{
  "n_layer": 10,
  "d_model": 192,
  "n_head": 3,
  "n_kv_head": 1,
  "head_dim": 32,
  "d_mlp": 512,
  "vocab_size": 512,
  "activation": "swiglu",
  "norm": "rmsnorm",
  "norm_place": "pre",
  "norm_eps": 1e-05,
  "positions": "rope",
  "rope_base": 10000.0,
  "rope_fraction": 0.5,
  "qk_norm": false,
  "attn_scale": 0.177,
  "bias": "qkv",
  "tie_embeddings": true,
  "parallel_block": true,
  "init": "uniform",
  "init_std_qkv": 0.0285,
  "init_std_o": 0.0,
  "init_std_up": 0.0285,
  "init_std_down": 0.0,
  "init_mimetic": 0.7,
  "optimizer": "adamw",
  "lr": 0.00209,
  "beta1": 0.9,
  "beta2": 0.95,
  "weight_decay": 0.0,
  "lr_head": 0.00669,
  "grad_clip": 2.0,
  "warmup_steps": 376,
  "schedule": "wsd",
  "decay_fraction": 0.657,
  "decay_shape": "linear",
  "final_lr_fraction": 0.1,
  "batch_tokens": 16384,
  "seq_len": 1024,
  "doc_mask": true,
  "z_loss": 1e-05,
  "train_tokens": 146200000,
  "steps": 8924,
  "dataset": "wikipedia_en"
}
MLP neurons of a small language model. Each row is named by its layer, matrix (gate and up: input weights; down: output weights) and neuron, and shows model dimensions 48-143. Each number is 200 + 40 x the weight over its row's rms, rounded and kept within 0 to 999. A neuron's up and down rows have the sign that makes its largest values positive.
After each neuron's rows is what it responds to, as a language model described it from the Wikipedia text at the highest values.

L2.gate374,150,222,229,279,98,240,189,237,283,163,189,144,225,220,167,218,248,216,111,166,229,242,194,172,244,203,182,231,200,197,242,239,201,208,196,190,158,232,224,173,219,179,175,177,124,214,161,170,157,179,181,215,168,215,249,196,196,205,273,192,213,214,179,265,179,174,253,211,227,232,223,192,233,263,145,179,229,181,205,208,155,220,226,240,248,234,256,184,183,284,166,196,206,184,198,215
L2.up374,188,157,285,278,142,261,201,224,294,132,147,177,205,174,211,247,217,197,166,195,206,187,243,193,178,199,223,233,157,160,238,199,202,218,164,206,197,199,188,220,231,199,162,178,166,225,157,184,274,194,209,204,207,198,239,225,185,225,237,240,211,191,177,244,133,174,264,217,277,214,148,232,207,223,165,88,228,167,220,160,142,205,137,259,277,228,193,164,112,263,227,266,233,172,224,197
L2.down374,151,144,216,240,205,217,143,168,198,197,286,164,250,173,205,239,208,218,186,97,210,178,232,121,153,248,237,238,289,159,202,315,211,214,258,197,191,231,280,219,189,217,299,239,193,232,194,234,193,196,169,275,209,247,176,270,180,205,192,240,236,142,267,213,225,178,200,190,247,266,148,229,226,237,255,142,195,160,163,172,202,206,247,185,230,239,214,124,139,196,259,229,222,153,208,171
Responds to: Leading digit one

L3.gate485,220,271,154,242,246,159,205,222,182,154,162,202,202,211,172,177,181,209,176,210,203,317,180,169,229,245,257,184,177,134,251,216,246,191,222,160,197,171,213,158,232,140,154,164,207,156,246,172,191,117,193,163,231,222,144,211,175,162,136,279,162,155,241,189,199,229,240,135,281,176,220,149,271,152,202,171,124,242,217,207,199,257,228,166,159,213,185,213,218,184,265,246,269,110,162,186
L3.up485,174,210,173,302,180,250,188,167,165,299,227,196,224,152,228,256,200,243,193,218,212,220,211,142,215,180,195,256,236,195,216,209,208,231,199,212,101,260,121,183,171,203,107,207,220,152,173,223,223,216,259,146,166,159,165,131,154,211,211,181,155,166,217,208,198,163,236,190,159,184,224,242,265,187,234,191,188,206,181,227,236,272,202,242,132,245,155,142,189,272,248,219,182,156,220,115
L3.down485,244,217,160,154,213,188,270,212,139,200,191,172,185,139,198,167,254,229,194,129,169,240,209,202,212,173,178,163,191,230,294,236,184,255,238,218,220,238,222,202,205,207,229,168,231,252,247,187,182,198,229,177,161,165,121,113,172,254,236,206,147,266,196,187,217,119,179,208,149,211,166,282,207,199,168,119,209,199,231,141,207,255,198,274,144,130,185,183,194,159,230,186,164,179,167,245
Responds to: Wiki markup and punctuation

L2.gate369,188,256,147,102,260,186,297,198,240,177,208,88,219,143,233,215,205,167,169,213,219,150,182,247,160,216,233,246,186,197,217,208,193,177,170,273,192,209,253,247,200,140,235,129,184,192,250,186,178,164,139,165,181,172,184,168,278,122,161,202,220,200,203,237,218,164,187,190,156,169,196,162,180,214,211,182,117,256,155,160,195,177,224,241,177,159,173,197,218,303,193,189,195,152,136,233
L2.up369,213,244,240,131,298,173,197,182,261,205,197,162,188,144,280,207,237,149,198,161,233,120,237,205,220,156,226,231,200,223,215,190,216,155,162,275,164,198,229,231,181,144,236,157,147,186,242,175,233,166,141,206,212,200,175,216,231,138,153,193,185,164,180,189,218,156,155,227,189,189,212,182,219,233,233,177,167,275,186,143,179,212,181,259,179,166,173,200,185,250,245,241,214,152,119,256
L2.down369,232,184,233,115,263,238,172,216,230,172,207,219,178,217,192,247,170,222,213,267,242,182,229,187,119,175,259,209,174,178,230,305,230,172,161,281,154,184,245,157,302,118,270,169,211,161,221,220,178,225,286,155,206,222,172,213,199,190,188,201,257,141,195,212,188,153,174,232,166,171,185,157,202,191,255,200,202,243,260,189,200,182,168,261,170,198,192,153,230,247,142,247,194,177,200,248
Responds to: Word-completing suffix pieces

L2.gate345,177,219,174,261,253,225,218,225,184,157,255,118,211,188,234,287,166,199,154,246,214,208,254,217,279,260,222,146,161,223,208,200,157,206,280,248,206,211,272,153,217,184,184,196,205,101,176,221,161,193,193,231,178,133,152,259,167,296,216,170,180,192,257,218,197,227,240,186,243,213,158,161,147,197,223,203,161,131,199,135,250,265,235,238,175,264,185,226,169,204,182,207,204,248,253,219
L2.up345,160,244,220,203,175,243,214,221,208,205,224,186,230,241,242,264,139,169,156,188,252,239,229,248,248,190,231,170,180,178,224,213,147,169,248,212,226,208,268,164,242,171,192,199,244,180,198,175,139,179,247,302,161,149,162,269,152,231,186,216,185,204,244,222,161,222,213,227,234,192,157,186,125,190,191,144,150,105,184,129,275,221,238,206,184,293,227,239,194,182,252,131,208,269,227,178
L2.down345,129,241,209,259,183,244,126,102,121,184,236,172,201,206,138,202,173,177,237,189,275,314,377,168,284,114,276,175,244,215,223,303,217,176,240,206,192,258,212,134,205,207,239,173,193,159,213,189,204,251,249,173,207,158,131,169,239,176,276,258,206,211,206,177,235,155,207,221,195,285,264,206,219,161,156,241,223,167,138,154,172,235,180,183,240,200,207,175,216,175,256,249,168,186,231,176
Responds to: Closing delimiters and separators

L4.gate32,185,176,168,150,115,256,263,83,211,193,182,205,235,180,217,246,236,242,102,183,192,188,159,192,148,191,143,184,219,218,199,224,182,131,193,208,248,178,249,214,199,227,261,209,184,229,271,164,188,159,165,206,115,182,209,127,230,228,194,201,215,221,214,191,201,193,156,204,157,220,200,230,232,232,235,198,117,208,259,136,165,200,241,195,169,124,175,275,227,175,182,198,216,200,176,151
L4.up32,200,214,169,244,242,190,209,198,276,152,238,258,142,253,194,180,138,206,145,143,191,279,190,192,193,195,221,182,233,271,196,248,189,196,175,176,157,176,137,214,118,137,212,213,104,265,228,200,171,144,188,183,227,229,205,108,215,190,283,170,137,143,243,158,228,217,216,279,204,252,187,223,250,224,170,199,187,258,184,143,129,260,324,270,198,236,140,205,257,210,241,151,251,174,210,136
L4.down32,203,224,248,194,256,156,235,187,255,186,192,137,117,201,165,183,128,246,146,226,168,205,169,197,224,234,226,224,243,211,176,186,291,166,161,249,210,242,151,129,192,195,249,244,241,161,193,227,199,258,243,158,210,247,244,227,219,241,215,259,253,155,195,232,207,208,217,264,206,218,202,163,246,123,215,182,261,263,214,165,157,203,167,306,204,246,244,167,131,215,155,177,182,244,137,216
Responds to: Mid-word fragments

L3.gate419,138,134,174,256,148,230,217,200,217,166,173,206,219,171,220,208,218,151,155,177,186,246,191,155,255,274,149,242,185,209,260,225,139,235,261,157,180,205,229,198,224,147,190,171,123,230,152,136,300,178,206,203,190,262,277,227,157,267,228,195,201,194,245,255,207,221,232,230,264,225,208,191,208,145,188,215,182,160,228,185,171,283,199,211,254,229,222,188,158,261,152,214,191,232,193,160
L3.up419,146,179,198,272,150,216,156,162,228,117,256,224,249,185,231,137,203,140,210,203,194,201,209,142,281,317,180,235,218,165,251,230,155,227,193,126,158,186,221,177,253,208,185,165,143,202,169,167,281,174,210,185,193,234,256,176,196,267,259,156,209,190,253,195,217,228,254,210,211,240,254,185,210,199,178,232,185,147,233,221,233,284,215,210,184,229,230,147,152,254,150,180,224,214,184,190
L3.down419,126,184,201,215,186,175,159,189,195,165,227,219,221,123,168,212,224,252,155,141,223,225,266,135,211,269,227,233,315,201,204,369,225,212,201,250,182,228,242,231,234,198,295,261,155,218,192,148,181,170,194,236,207,213,207,197,205,248,270,266,211,132,233,247,171,170,216,217,198,318,154,224,214,255,228,145,165,177,176,189,179,280,226,202,193,214,217,133,121,170,194,249,196,172,153,195
Responds to: Leading digit 1

L4.gate403,139,294,125,169,230,229,207,143,199,215,198,146,241,252,264,206,126,228,192,199,259,158,187,188,242,163,255,144,185,166,153,147,169,160,248,175,230,254,264,145,214,186,165,193,245,201,215,141,184,276,211,234,179,152,182,233,208,283,253,106,128,213,147,195,262,189,255,196,158,145,220,228,151,206,199,169,155,212,167,219,205,175,213,234,204,253,175,218,202,246,171,198,166,259,211,183
L4.up403,221,242,207,279,172,192,203,147,157,200,163,194,233,163,191,242,191,251,145,200,112,219,211,172,238,251,208,243,202,215,237,168,254,202,239,178,219,239,165,198,132,168,129,246,146,208,228,207,212,196,198,208,315,129,206,179,194,195,238,238,165,169,206,181,181,236,206,249,201,226,159,223,194,176,228,217,185,238,186,175,181,218,213,277,219,254,170,262,275,208,187,162,285,257,286,225
L4.down403,190,160,196,238,181,255,222,144,167,167,234,168,157,179,192,204,149,176,176,234,248,218,240,151,220,194,240,105,291,244,225,262,202,135,170,148,211,242,202,214,159,204,152,215,149,253,215,226,124,226,186,278,153,273,151,172,213,196,174,210,168,196,206,189,266,310,208,202,132,203,228,223,241,207,149,264,201,147,145,236,232,222,149,213,217,206,129,167,137,182,183,219,171,280,176,157
Responds to: Word completions and closing quotes

L3.gate73,157,127,243,149,195,241,219,262,239,237,198,131,183,255,180,239,167,149,198,162,251,208,176,200,209,202,238,209,209,196,117,228,245,215,258,187,171,133,183,202,196,251,202,225,171,156,221,226,217,192,155,182,178,259,156,238,193,244,165,225,186,234,168,234,278,234,213,149,274,184,216,248,172,156,162,134,155,121,243,180,230,158,202,176,181,244,180,206,227,198,205,225,215,167,214,136
L3.up73,160,128,211,209,255,240,214,304,160,229,242,212,158,157,185,193,226,250,222,158,200,201,186,213,217,238,202,265,231,265,198,138,237,192,234,227,163,170,164,171,198,212,213,188,119,110,208,199,169,160,224,193,243,257,178,219,141,261,175,162,93,229,187,190,250,185,214,212,192,182,126,268,164,224,202,240,222,217,170,203,178,222,203,247,148,197,187,195,254,185,145,229,175,166,249,185
L3.down73,191,211,249,274,171,228,211,271,251,172,152,175,194,241,226,111,279,125,215,229,159,218,204,219,206,234,161,189,245,228,203,188,170,243,260,222,156,220,228,150,182,198,227,199,150,263,308,200,230,112,212,145,172,196,176,150,215,287,264,232,140,234,181,200,227,230,213,200,252,175,225,232,189,222,205,207,125,240,242,130,205,234,228,108,205,178,168,211,174,188,155,159,238,216,242,189
Responds to: Mid-token continuations in structured data

L4.gate48,163,226,191,292,236,116,202,239,115,194,187,239,191,171,248,308,218,222,259,189,226,153,176,200,285,215,142,242,164,254,251,241,216,249,249,276,153,227,157,260,218,132,198,182,191,213,226,248,277,260,156,253,265,174,171,255,185,222,194,195,285,224,219,246,203,189,224,194,153,211,208,149,184,203,205,174,156,211,207,291,222,208,197,232,227,233,259,200,192,245,172,145,138,232,173,197
L4.up48,215,201,183,219,196,198,181,132,136,164,189,191,252,155,157,216,276,239,179,267,203,254,217,165,269,191,183,296,222,168,187,222,212,229,169,251,236,289,240,242,217,206,212,191,223,182,153,171,201,185,211,161,191,242,233,188,195,228,176,284,172,211,253,251,192,185,187,226,151,210,184,210,117,226,188,163,187,165,269,218,161,239,212,162,181,235,236,172,177,204,194,203,195,161,184,230
L4.down48,168,186,133,208,181,204,73,226,160,213,129,184,211,138,198,208,232,207,207,172,176,209,291,158,265,219,218,242,321,194,149,292,196,277,233,248,179,227,223,158,217,230,124,197,145,163,203,188,193,203,211,220,226,271,215,215,196,266,175,191,220,164,196,232,170,204,230,230,202,315,194,238,172,238,243,188,198,218,203,176,180,179,212,223,175,165,271,192,188,197,231,212,145,205,224,190
Responds to: Digits within numbers